python train.py --init_std_up=0.0148 --init_mimetic=0.7 --lr_mult_down=2.0 --decay_fraction=0.943 --decay_shape="pow"
MLP neurons of a small language model. Each row is named by its layer, matrix (down: output weights) and neuron, and shows model dimensions 16-143. Each number is 200 + 30 x the weight over its row's rms, rounded and kept within 0 to 999.
A block is one neuron, or neurons of one layer that tend to fire together. Before each block is what it responds to, as a language model described it from the Wikipedia text at the highest values.

Responds to: Digit tokens in the middle of comma-grouped counts such as vote totals, populations and attendances (157,461; 83,640), plus a weaker set of words after commas and table cells.
L4.down1448,144,171,227,159,160,139,116,183,194,196,207,216,225,215,219,197,233,224,210,212,176,185,183,222,207,201,188,198,215,202,192,199,185,149,223,156,198,216,140,231,140,228,207,237,246,200,180,226,209,201,236,207,247,212,220,265,221,161,184,243,243,143,223,169,160,177,214,219,170,215,197,220,205,232,187,244,179,150,199,179,241,183,195,152,156,215,204,242,207,156,205,210,205,173,264,163,212,163,220,201,167,210,156,224,200,185,201,235,195,161,188,242,216,208,235,175,162,216,126,185,194,192,171,173,199,203,184,143
L4.down1664,237,186,187,150,207,226,136,186,208,208,158,210,191,208,184,185,249,212,174,230,148,172,218,208,204,224,168,251,181,178,195,177,223,182,210,173,174,228,197,234,191,144,219,224,173,222,211,237,215,228,211,289,178,211,190,172,186,180,199,202,201,146,178,253,166,168,236,186,149,180,180,242,217,216,218,210,177,161,178,222,187,180,176,194,223,261,184,201,255,176,174,240,170,233,193,231,218,182,224,195,190,226,228,195,229,149,208,215,150,194,250,251,241,187,236,254,165,192,121,177,185,203,188,147,185,189,196,130
L4.down1712,142,192,213,186,210,200,166,229,203,215,240,187,217,241,176,143,227,182,193,233,194,191,200,212,151,206,176,219,157,165,167,157,209,221,196,197,198,222,215,177,174,165,188,171,179,151,200,227,190,208,164,139,189,195,155,204,224,205,233,175,215,229,176,230,190,182,188,200,183,208,200,154,219,213,160,240,240,229,220,259,162,145,197,226,197,248,201,179,193,211,200,221,167,255,228,170,236,194,192,231,180,192,193,218,235,211,200,222,157,198,197,151,224,175,174,178,189,256,209,162,208,193,179,198,204,174,209,225
L4.down1902,197,231,218,210,216,196,204,245,247,226,226,207,180,215,206,203,246,171,212,165,111,216,196,207,190,251,145,220,241,228,167,153,215,201,185,149,197,216,196,211,173,211,189,204,243,227,246,204,204,241,204,216,245,204,185,197,223,170,197,218,208,164,239,140,180,145,236,189,181,174,214,162,157,198,184,212,202,133,239,209,206,165,162,188,213,245,160,227,180,176,203,228,208,243,231,206,258,181,191,221,197,195,158,204,163,227,197,186,120,136,199,221,176,158,214,172,189,176,209,159,197,143,216,234,158,201,158,220

Responds to: Final piece of plural nouns, often after a number or quantifier and before of/in/and, such as channels, stages, games.
L8.down219,130,170,252,190,244,274,191,146,195,189,173,180,214,183,219,200,207,208,161,212,211,236,219,213,234,210,196,228,212,212,203,224,189,200,246,222,180,198,194,197,193,200,190,172,163,187,174,157,191,212,215,174,152,224,189,188,176,199,225,201,181,230,217,211,222,209,211,212,142,194,214,191,220,206,187,186,187,171,196,165,190,168,192,177,216,185,224,191,172,187,149,192,211,201,159,141,183,211,272,199,201,198,188,214,216,214,150,221,172,220,263,197,195,186,209,199,214,203,132,222,245,185,224,211,173,199,183,228

Responds to: Word-piece tokens directly after a word's first letter or short opening piece, often a capital, as in P-end-leton, g-end-er, B-e-er.
L4.down628,214,201,202,170,219,207,176,186,180,214,219,210,215,232,235,227,151,131,263,175,181,202,177,199,127,201,259,207,236,198,223,164,219,229,156,189,210,228,188,203,258,228,172,220,191,219,209,241,207,205,195,224,259,183,173,231,109,227,204,179,206,256,173,142,230,152,222,173,185,176,197,193,229,208,201,214,199,158,188,211,246,222,201,144,194,225,205,196,225,222,192,208,206,216,205,203,153,205,149,225,222,183,177,227,221,253,173,188,191,236,203,169,194,237,215,219,174,241,190,143,204,225,202,223,210,155,224,176
L4.down1431,195,117,198,191,194,225,150,201,161,218,250,204,241,205,205,232,270,209,204,223,206,249,223,236,196,197,155,170,238,213,244,181,195,158,196,216,197,171,149,209,162,162,238,225,179,175,198,193,201,202,177,184,131,176,185,189,222,205,193,241,201,196,218,170,197,184,205,172,192,233,181,218,263,189,186,181,169,126,199,222,172,200,180,210,220,185,208,205,183,181,211,191,234,187,188,251,243,219,201,169,168,263,205,231,207,234,254,164,242,197,206,213,132,267,223,193,195,216,154,205,186,207,166,222,151,199,146,199
L4.down1437,199,222,194,219,218,200,240,198,202,203,251,244,260,180,232,207,198,203,140,169,192,166,243,164,236,160,217,210,181,260,214,181,174,193,182,206,202,203,216,199,200,200,179,177,194,226,198,186,181,210,212,211,181,186,211,187,221,156,176,248,204,200,244,211,198,215,246,158,229,243,239,227,199,241,210,213,167,245,199,183,182,182,212,215,205,202,211,238,159,240,251,141,183,150,228,252,225,207,218,224,217,198,186,200,212,213,194,151,228,188,197,183,249,197,189,135,179,226,244,189,202,190,206,214,163,191,200,226
L4.down1489,209,208,188,191,148,198,251,172,218,192,206,173,220,205,184,184,253,262,209,193,221,175,219,193,197,172,183,153,243,239,128,224,177,210,214,187,164,211,222,200,191,232,169,238,203,209,158,248,223,192,218,244,202,130,171,174,196,198,197,173,220,198,174,170,162,187,206,177,196,208,203,166,195,204,198,211,118,169,221,234,199,187,200,229,152,214,253,188,223,242,178,152,212,190,229,265,229,198,204,211,212,177,173,152,215,224,176,229,166,178,261,242,228,219,187,180,212,234,222,208,235,198,178,162,193,251,231,216

Responds to: Fires on the plural noun or its first piece right after a number or quantifier, plus following plural verbs: two justices, three other, many more, were.
L5.down720,147,219,230,207,189,239,101,179,179,203,232,225,148,214,218,238,207,133,205,226,214,194,231,208,188,126,151,238,192,225,199,189,212,184,214,170,226,225,215,236,202,160,135,157,229,208,172,189,160,209,216,226,170,154,221,230,218,193,227,239,245,192,176,188,258,172,218,204,220,216,238,185,155,248,210,233,175,218,221,217,219,188,144,202,158,227,171,230,193,202,189,186,186,217,139,174,214,181,228,215,259,187,196,215,214,218,172,206,185,207,152,189,204,197,181,153,213,194,246,202,197,231,163,227,212,227,189,210
L5.down746,180,135,194,153,166,221,231,181,179,143,155,220,212,197,180,137,168,231,182,201,167,218,171,177,207,214,222,229,195,194,196,230,215,193,201,218,174,237,172,187,184,130,174,195,168,177,202,195,204,166,237,131,175,175,198,167,205,177,203,171,196,182,229,169,214,254,176,172,133,216,250,169,222,169,188,186,225,140,167,188,228,207,207,184,153,211,235,179,158,184,238,190,178,248,187,172,208,171,213,189,255,281,243,235,154,201,211,257,219,219,196,195,250,203,252,266,180,240,150,245,192,180,194,189,211,215,254,236
L5.down997,156,201,206,187,213,229,171,214,221,134,213,188,222,193,166,216,230,162,185,166,151,200,257,229,214,157,193,204,225,182,168,181,257,257,211,168,169,214,190,192,184,191,194,165,205,189,200,212,246,162,211,156,221,178,231,152,197,192,166,217,213,135,201,188,182,240,253,200,178,176,182,157,176,174,238,172,218,225,209,253,223,143,221,224,145,254,239,179,161,173,231,149,163,166,232,206,183,230,216,204,144,230,176,206,217,227,196,271,275,195,196,187,228,200,170,191,149,173,142,233,151,206,210,222,246,141,206,211
L5.down1908,211,203,208,177,198,199,208,216,220,201,224,225,192,185,212,156,205,225,168,170,174,175,192,299,249,226,178,251,205,199,208,161,193,208,253,259,177,233,177,241,218,132,183,161,174,206,254,191,192,154,257,209,216,193,208,170,198,173,155,221,180,248,239,208,131,224,190,174,189,192,206,159,168,169,220,151,224,184,212,203,178,221,240,183,213,205,282,149,180,187,202,203,192,240,251,190,186,162,203,184,232,228,240,215,173,184,214,249,193,194,193,229,202,193,181,250,201,197,203,162,195,229,222,215,184,202,180,267

Responds to: Word-internal fragment tokens just after a short opening piece, especially P/p, cont, int, em: P-e-ople, int-end-ed, cont-ra-ctor.
L5.down27,144,228,196,204,219,244,246,186,207,182,254,213,238,183,164,221,256,202,224,243,230,208,230,179,229,209,180,221,197,159,189,224,230,214,246,185,209,204,222,188,253,242,194,197,212,226,161,198,195,213,196,184,231,228,264,247,178,218,272,145,256,197,221,208,255,163,270,236,251,198,261,201,204,228,205,136,216,199,208,228,191,183,196,184,214,199,207,221,165,179,160,214,185,234,194,220,135,217,176,170,182,183,190,165,207,168,160,192,157,234,189,264,188,203,173,173,221,201,194,205,235,159,197,181,192,231,166,257
L5.down458,206,227,201,215,176,205,160,153,185,240,229,204,199,208,149,170,207,248,224,206,238,237,132,209,183,189,155,245,237,189,167,201,178,234,246,222,195,177,199,200,185,236,261,239,221,184,216,245,181,203,215,196,183,194,193,166,152,231,203,193,194,180,235,225,130,161,219,188,194,158,225,207,234,194,187,211,168,223,210,179,208,164,193,205,214,177,197,181,169,188,249,260,163,235,246,247,210,203,224,166,206,127,243,214,171,194,204,198,260,229,205,221,204,132,182,180,230,118,163,166,171,202,208,188,244,159,196,156
L5.down1088,160,194,195,174,185,157,221,167,209,190,189,210,169,233,194,163,229,165,188,224,225,232,158,187,180,206,215,243,173,172,258,194,244,304,203,194,200,203,191,237,184,159,264,169,188,189,175,174,138,191,159,172,188,164,184,199,225,204,180,241,232,205,206,226,128,198,204,254,237,200,215,172,179,277,183,265,193,173,181,246,154,237,277,172,145,184,186,224,187,177,196,200,194,200,219,187,217,236,203,244,177,145,204,215,218,194,215,150,117,207,210,223,155,184,178,247,192,176,188,231,203,212,224,186,235,215,196,161
L5.down2040,206,204,218,193,195,240,221,190,212,218,244,209,162,209,245,198,195,187,221,113,209,115,207,153,141,177,203,201,165,138,203,151,196,211,180,213,212,256,179,203,177,219,178,257,237,201,239,218,234,191,209,180,190,192,201,210,201,215,239,243,173,171,184,196,192,235,234,158,241,188,181,181,211,240,172,191,136,208,264,216,198,204,178,198,229,196,181,228,202,217,244,188,191,174,211,123,138,204,199,223,193,122,187,177,233,193,151,192,181,186,199,224,186,183,210,181,194,164,189,186,174,207,212,246,229,177,173,192

Responds to: Short two- or three-letter pieces in the middle of long words split into several tokens, e.g. symp-at-hetic, cor-on-er, Alf-on-so, cyt-ok-ine.
L8.down1717,168,191,221,167,227,173,210,141,205,215,197,191,182,155,232,213,243,259,229,176,163,169,197,253,168,158,210,175,249,130,245,198,163,209,226,191,222,195,210,171,200,185,181,185,240,253,216,243,245,202,216,192,176,247,179,209,278,188,185,194,192,269,165,194,165,187,180,215,199,233,217,256,171,218,170,167,175,228,272,232,183,189,200,175,225,241,207,238,216,215,237,251,209,189,217,209,153,218,220,188,170,177,194,204,157,229,169,211,179,148,169,238,173,152,230,196,230,203,183,200,220,211,181,144,190,201,256,214

Responds to: Plural suffixes (-s, -es, -ies, -ers, -ists) ending common nouns in running prose, as in squadrons, movements, journalists, nominations.
L4.down845,170,218,274,244,194,224,188,187,179,212,239,178,173,167,147,266,217,210,178,178,189,214,183,186,182,201,236,191,199,211,203,213,158,207,188,213,192,188,235,206,212,204,147,191,165,195,208,247,163,168,171,175,140,162,216,204,177,222,202,249,211,210,172,210,217,207,197,196,147,209,205,243,173,206,195,236,225,188,167,217,187,131,158,204,200,236,235,197,189,220,175,140,194,214,212,209,192,176,183,232,217,203,175,207,193,265,197,200,257,147,219,201,219,191,234,149,167,224,199,224,187,193,210,228,257,209,198,190
L4.down1378,186,234,196,174,157,195,179,134,249,141,239,226,177,244,190,253,221,242,191,194,220,171,196,173,210,261,220,181,205,197,240,227,177,216,186,246,177,173,190,161,180,194,165,135,208,200,222,153,193,201,181,203,225,205,210,215,177,213,166,174,145,185,208,226,240,211,223,148,236,199,245,222,154,159,201,309,161,218,199,241,234,186,183,169,165,188,184,225,221,216,209,212,198,238,172,225,193,206,215,163,170,210,225,217,221,207,244,209,289,198,174,159,164,174,208,181,202,250,167,167,223,154,186,228,223,130,173,208
L4.down1790,217,195,221,191,207,180,174,164,214,217,202,208,176,207,214,183,174,179,226,220,229,189,226,156,224,152,209,198,214,190,175,189,203,191,215,241,234,184,226,222,215,199,187,220,210,195,180,169,154,228,190,252,165,241,202,189,201,216,199,201,187,175,193,178,229,191,188,130,171,219,188,176,195,206,207,261,191,173,213,208,215,215,223,113,179,198,154,185,169,198,232,206,202,177,248,151,253,174,218,138,189,203,210,171,163,189,216,203,215,278,211,179,230,160,189,268,184,187,153,215,243,126,266,192,182,206,223,228
L4.down1803,159,181,280,183,202,234,177,206,259,178,213,206,191,190,184,224,281,186,131,204,145,238,146,148,199,220,201,219,195,185,222,198,183,198,205,232,164,198,256,171,181,175,202,165,178,181,159,191,227,198,209,191,242,211,202,239,168,177,158,177,166,198,201,217,230,209,217,160,203,169,224,185,166,171,236,203,164,236,161,193,234,191,191,212,193,214,193,180,177,202,206,188,212,175,205,185,177,285,202,178,197,193,196,193,222,229,211,177,247,145,197,202,191,190,234,214,190,203,162,266,213,193,192,228,231,142,198,207

Responds to: Last digit chunks of multi-digit figures in tables, like vote totals or attendances (4,7|15|, 12,6|12|), plus some word-piece endings (raiding, Racing).
L5.down1271,243,193,203,232,182,238,213,231,240,187,142,190,197,205,179,182,183,218,173,244,181,212,230,177,206,225,167,209,242,177,194,196,164,157,129,186,206,203,200,259,204,208,207,152,145,270,151,203,202,216,118,168,233,188,186,241,245,213,189,183,211,156,185,142,214,139,252,188,133,221,177,211,179,188,190,224,191,211,152,267,197,187,210,183,242,249,209,209,188,189,223,166,216,226,211,158,182,182,180,195,180,232,217,182,233,216,232,208,183,178,156,225,203,207,224,170,191,207,219,205,180,218,221,206,155,140,121,194
L5.down1340,231,227,238,242,212,179,209,205,207,180,226,242,215,194,170,213,142,211,153,223,199,158,192,208,187,201,175,236,224,221,188,191,213,173,230,183,226,230,182,238,275,188,179,186,182,212,199,167,213,216,219,194,153,181,152,156,203,186,183,239,171,172,158,222,187,214,229,218,208,162,206,226,213,197,172,184,164,173,202,254,188,234,123,249,203,149,255,225,173,181,232,174,185,208,216,204,201,162,173,156,209,216,223,220,231,210,169,221,176,230,146,192,272,161,225,206,175,153,199,206,185,161,161,192,122,261,210,171
L5.down1613,232,226,206,206,174,183,174,193,270,200,171,258,161,218,195,238,199,244,204,236,219,198,188,201,205,173,189,198,189,189,220,221,179,231,141,181,209,216,199,222,226,202,188,194,207,192,187,202,228,185,169,188,231,249,259,153,166,196,210,202,174,256,201,199,169,223,232,229,247,193,185,163,204,224,236,241,247,144,233,188,219,218,225,138,105,199,144,176,207,168,184,200,175,181,218,242,240,173,192,199,188,181,243,177,259,241,197,207,191,213,145,212,206,181,217,216,198,218,252,238,243,245,217,223,185,187,217,179
L5.down1809,165,215,190,200,191,193,177,184,221,163,188,220,166,250,185,211,220,201,198,145,210,219,220,179,241,192,178,234,232,190,170,209,213,161,147,214,261,224,208,218,230,191,180,188,224,229,212,171,157,236,176,210,223,173,222,176,220,136,225,239,191,172,224,203,220,192,171,200,179,176,218,177,211,192,177,192,187,170,215,260,160,184,211,155,209,158,217,188,166,184,209,197,239,192,218,192,210,204,253,197,233,183,210,105,221,169,193,202,192,184,217,244,193,189,176,184,199,184,169,166,144,224,203,163,192,161,210,197

Responds to: Reporting verbs after a named critic or scholar in reviews and commentary (wrote, described, notes, comments that), plus pipe separators after numbers in sports and results tables.
L5.down851,249,198,160,206,218,186,155,186,250,203,216,194,209,217,216,176,184,196,166,198,174,169,151,283,166,173,170,163,157,158,231,190,222,178,198,195,207,176,230,175,243,191,189,220,240,144,190,219,241,184,191,224,165,156,166,203,171,187,196,207,189,174,199,208,219,216,222,231,242,233,226,230,175,171,186,217,226,204,211,239,173,258,216,195,174,176,226,152,189,230,284,164,187,244,196,217,224,192,196,160,194,103,154,240,191,187,198,177,189,205,176,168,185,232,228,172,194,187,217,229,232,190,211,249,194,229,226,198
L5.down1292,178,166,230,237,153,210,224,159,228,208,222,204,199,180,221,139,213,142,210,179,246,197,190,222,202,195,148,227,95,166,182,205,172,214,191,185,199,243,205,180,187,232,149,215,205,227,245,165,165,181,146,208,248,166,173,195,138,159,251,214,237,154,234,172,242,187,196,224,221,221,211,179,192,175,195,211,205,152,187,234,181,184,240,205,188,204,185,212,225,249,219,248,212,185,215,246,237,189,234,215,138,156,216,235,159,160,190,226,218,194,219,183,269,137,251,190,190,204,236,198,174,252,189,185,206,216,209,277
L5.down1436,130,164,201,176,142,173,205,237,170,201,242,178,158,192,178,208,167,257,186,217,237,187,200,231,175,231,188,174,172,188,199,185,199,200,221,175,204,201,196,170,185,208,249,182,254,185,213,172,199,219,215,215,207,240,202,177,216,190,223,215,197,253,168,228,184,253,248,221,241,198,184,248,161,190,165,155,175,172,138,187,169,165,261,202,159,195,205,191,235,174,185,246,221,177,204,171,180,230,159,244,203,208,211,215,197,278,193,222,187,205,192,220,208,190,214,213,215,156,223,197,255,177,208,184,219,173,266,223
L5.down1786,232,183,234,222,188,220,204,234,216,204,204,177,176,187,222,211,251,167,160,169,201,187,180,187,149,172,253,222,209,156,185,204,194,151,198,205,197,219,211,188,142,214,259,199,233,211,184,231,151,231,241,206,207,202,165,130,214,203,201,210,184,198,197,187,199,145,221,218,196,194,179,197,209,261,195,206,200,188,166,195,209,133,249,207,213,221,218,196,158,171,178,212,154,243,162,235,182,145,202,274,200,229,135,171,163,226,127,197,98,152,257,203,256,197,230,220,203,194,170,171,176,237,192,245,150,180,184,198

Responds to: Verb tokens right after a named subject that report speech or writing, such as wrote, stated, saying, comments, plus split verb starts (s-ay, s-end).
L8.down732,219,181,194,141,188,212,161,204,222,233,245,220,228,182,222,176,196,202,191,176,154,164,170,194,196,179,192,177,159,212,152,204,206,178,229,247,225,196,180,200,182,244,196,130,270,224,131,201,182,216,186,258,168,195,227,209,192,194,186,145,230,145,157,184,159,237,166,194,203,233,191,246,232,220,167,180,192,227,166,175,200,186,176,218,239,187,237,118,188,202,156,241,226,175,244,177,237,178,228,183,251,195,200,183,192,234,191,232,195,206,195,233,166,169,181,175,170,233,180,191,239,176,203,238,223,263,221,204

Responds to: The word "of" in partitive or membership phrases, mostly "one of" (one of the best, one of several), also "many of", "member of", "part of".
L5.down383,200,180,184,207,223,172,211,218,175,266,182,215,223,200,207,185,155,214,188,140,180,196,204,183,199,177,158,227,254,186,183,200,191,192,230,216,129,151,265,189,297,206,263,233,177,146,186,198,245,196,172,194,200,220,198,189,181,169,239,222,206,220,200,187,202,108,151,213,211,240,186,215,156,218,257,220,201,222,201,226,215,164,178,227,207,247,170,179,151,129,244,216,184,155,198,219,146,200,114,172,194,187,203,177,195,139,223,221,205,214,198,174,213,191,244,133,172,214,194,181,145,220,178,183,226,189,209,178
L5.down808,144,200,204,187,205,182,178,205,144,193,191,172,221,195,169,208,201,155,170,181,205,177,286,199,175,293,260,171,200,234,235,215,190,206,196,212,189,198,190,184,265,192,169,245,186,242,236,190,186,280,199,179,222,221,154,194,204,185,128,155,141,184,221,207,198,193,175,207,192,229,174,159,193,224,207,186,196,233,222,209,193,211,157,211,182,212,128,173,179,190,193,150,226,162,183,222,141,207,202,234,217,206,173,215,277,176,217,154,178,154,234,147,198,230,245,179,223,172,200,210,243,227,223,207,233,215,204,192
L5.down1558,254,179,210,189,182,204,211,185,139,160,176,164,201,204,223,243,182,167,251,165,184,229,265,197,201,179,180,259,190,182,195,198,163,231,156,167,223,219,235,144,215,184,186,169,235,197,182,197,225,209,208,161,185,168,238,217,190,204,179,241,195,189,165,188,164,243,205,217,205,180,210,177,164,175,206,194,206,204,163,212,151,244,191,193,147,170,198,223,165,206,225,179,205,211,198,244,224,158,203,167,237,211,161,193,225,171,245,183,200,212,181,193,196,207,171,202,204,185,217,206,177,223,149,182,189,162,232,192
L5.down1836,162,234,182,220,228,192,222,221,193,180,160,177,198,255,214,168,168,175,242,189,192,205,242,233,202,209,230,203,283,177,222,185,167,160,140,189,176,186,217,184,220,222,138,182,207,168,229,203,249,206,165,171,255,204,215,182,192,216,220,152,205,136,195,197,195,260,186,230,216,213,208,218,196,215,155,159,245,140,190,134,278,155,264,257,215,184,156,223,246,186,178,216,203,151,196,173,166,213,231,179,177,173,165,216,216,255,236,229,189,170,212,173,151,194,204,172,209,244,244,164,228,193,190,180,204,217,242,242

Responds to: Tokens ending a transitive action or role word just before its object, such as of after creation, director, discovery, or endings like construct-ing, critic-ized.
L4.down251,168,182,153,173,184,147,216,224,184,204,234,213,144,225,182,256,214,184,206,173,206,194,198,172,138,267,149,175,187,199,192,162,190,205,226,225,201,188,233,220,219,183,197,194,170,226,199,197,203,176,189,179,229,254,230,209,198,215,176,188,208,211,204,191,223,171,208,205,180,200,200,230,159,156,239,174,203,219,221,199,143,229,193,184,170,215,236,221,167,214,182,271,194,246,244,166,171,243,223,191,222,207,245,168,164,162,186,246,213,229,207,165,129,212,156,211,228,208,190,166,197,208,200,214,143,220,192,135
L4.down621,166,190,253,189,175,190,212,184,191,207,98,250,217,234,184,197,184,217,230,163,219,238,209,199,173,191,193,177,174,193,238,232,251,178,192,235,210,190,169,198,215,202,173,184,194,204,211,161,219,220,155,221,127,216,225,217,166,148,203,236,234,217,161,206,165,150,239,170,196,207,188,186,227,202,240,231,212,206,191,196,239,206,200,177,208,225,167,189,186,189,230,219,251,186,184,212,190,213,201,166,199,154,180,140,187,227,230,201,187,159,179,184,181,229,208,182,266,161,186,209,192,221,228,175,185,194,175,148
L4.down816,182,178,197,205,196,194,249,166,241,207,244,214,249,216,167,214,258,206,247,214,198,237,226,227,187,202,153,213,172,217,203,220,120,195,201,223,188,211,168,192,202,173,195,183,228,136,228,207,201,200,201,257,206,206,209,190,228,114,201,216,246,213,138,192,196,173,264,235,248,252,213,220,202,252,218,237,196,191,245,200,235,181,231,167,209,200,188,174,191,189,122,189,208,221,149,177,168,211,206,150,173,190,229,262,228,176,183,209,222,199,177,208,133,231,244,227,247,199,244,191,221,228,210,136,167,176,179,172
L4.down832,186,163,219,203,229,178,175,179,198,196,209,163,238,204,211,201,226,240,200,178,197,224,222,206,151,176,202,191,250,167,231,205,197,195,198,181,180,216,219,251,198,195,194,177,246,175,147,222,191,173,145,202,250,159,193,187,209,194,201,198,224,197,163,216,205,212,221,219,216,175,221,117,202,242,179,191,213,191,232,207,220,215,198,208,237,177,233,218,157,201,187,224,180,182,189,158,190,244,197,165,199,225,165,159,210,163,195,189,184,216,193,266,170,222,214,282,152,177,229,190,165,208,251,208,235,257,214,246

Responds to: The word "of" right after a quantity word opening a partitive phrase, as in one of, all of, majority of, nine of; weaker on "or"/"few" after quantifiers.
L4.down414,233,210,208,209,212,185,206,143,212,258,253,209,240,215,200,141,161,177,195,167,218,238,234,234,184,249,184,219,211,211,235,185,181,231,206,232,150,214,270,250,205,196,225,240,184,201,198,207,247,227,215,245,213,171,185,203,239,153,224,193,162,224,131,156,226,180,261,243,221,164,183,238,153,159,224,163,173,214,210,209,213,145,263,145,213,180,241,227,220,172,222,173,170,166,209,185,216,202,212,186,186,174,229,162,244,166,192,143,191,130,183,210,176,197,204,187,226,179,203,227,156,206,189,217,201,195,207,218
L4.down1367,234,208,176,150,205,144,210,172,210,182,232,185,221,150,206,224,191,205,197,210,209,185,154,226,228,183,220,171,207,187,252,145,239,188,194,165,209,193,199,171,194,247,183,251,143,190,212,209,200,219,180,200,191,187,111,270,246,213,212,159,241,187,212,209,221,167,198,252,152,218,228,179,216,200,196,246,167,212,185,257,238,240,188,209,146,182,194,288,241,239,221,240,247,154,226,226,242,225,227,195,214,259,241,203,181,162,221,218,153,187,218,204,144,171,173,205,196,246,176,190,160,149,182,194,257,152,159,195
L4.down1995,178,256,212,136,237,203,183,173,224,156,234,225,184,217,197,204,236,168,159,164,225,195,214,225,209,182,189,231,205,232,240,255,205,236,222,213,201,234,236,229,164,232,222,233,130,220,172,193,239,188,225,163,188,177,252,172,204,178,226,232,229,218,221,160,188,152,219,224,175,200,168,219,241,197,208,200,165,221,153,156,229,184,180,185,143,167,251,185,230,199,223,197,210,192,176,191,190,203,163,233,194,242,184,248,217,137,197,198,193,208,188,140,204,171,238,196,198,224,183,225,198,229,191,166,237,133,243,208
L4.down2018,232,200,190,236,199,186,221,168,212,205,208,205,216,229,181,219,192,182,210,137,193,213,225,222,163,208,188,221,199,287,226,182,182,164,197,218,216,210,245,181,200,241,204,154,229,177,178,227,203,201,244,177,220,198,165,183,184,234,210,243,240,195,169,149,257,207,231,198,137,195,215,156,190,212,183,223,145,212,202,221,225,235,201,179,219,146,228,229,179,211,206,209,158,168,238,192,201,173,162,139,143,170,230,204,134,199,164,208,196,142,196,209,168,204,225,240,178,169,228,151,231,209,200,216,161,204,178,155

Responds to: Number tokens and pipe separators inside pipe-delimited data tables such as sports standings and stats, like 188, 19, and |.
L8.down930,192,184,158,200,207,191,224,127,188,199,225,172,233,210,217,189,211,224,172,181,225,171,195,196,218,172,284,194,211,206,200,181,167,262,238,213,205,198,185,174,173,229,177,251,247,181,220,233,183,245,215,192,163,206,196,236,132,191,195,217,205,224,212,131,216,184,156,215,216,232,209,190,195,225,190,182,202,214,188,236,208,223,144,258,238,199,162,227,143,176,265,173,233,156,218,279,235,265,239,175,195,182,218,168,189,200,159,202,207,192,209,210,168,192,257,195,192,163,239,203,166,200,258,198,211,198,260,245

Responds to: Mainly "of" after quantifiers (one of, some of, all of) or royal titles (King John II of Portugal); also date parts and table pipe cells.
L8.down1324,229,198,179,159,191,206,223,221,180,221,200,157,234,197,220,214,210,145,182,213,185,270,240,161,195,219,184,246,218,206,191,166,168,181,221,148,181,184,188,226,185,182,196,198,234,186,192,224,210,160,186,160,194,193,203,183,193,162,203,198,210,209,185,159,158,266,184,212,161,187,179,194,129,224,257,238,212,217,102,202,230,219,187,205,216,200,163,244,170,195,187,208,206,233,206,234,181,190,183,130,218,281,157,159,199,204,147,197,215,192,197,175,225,224,213,166,238,212,216,166,233,157,224,223,209,147,263,199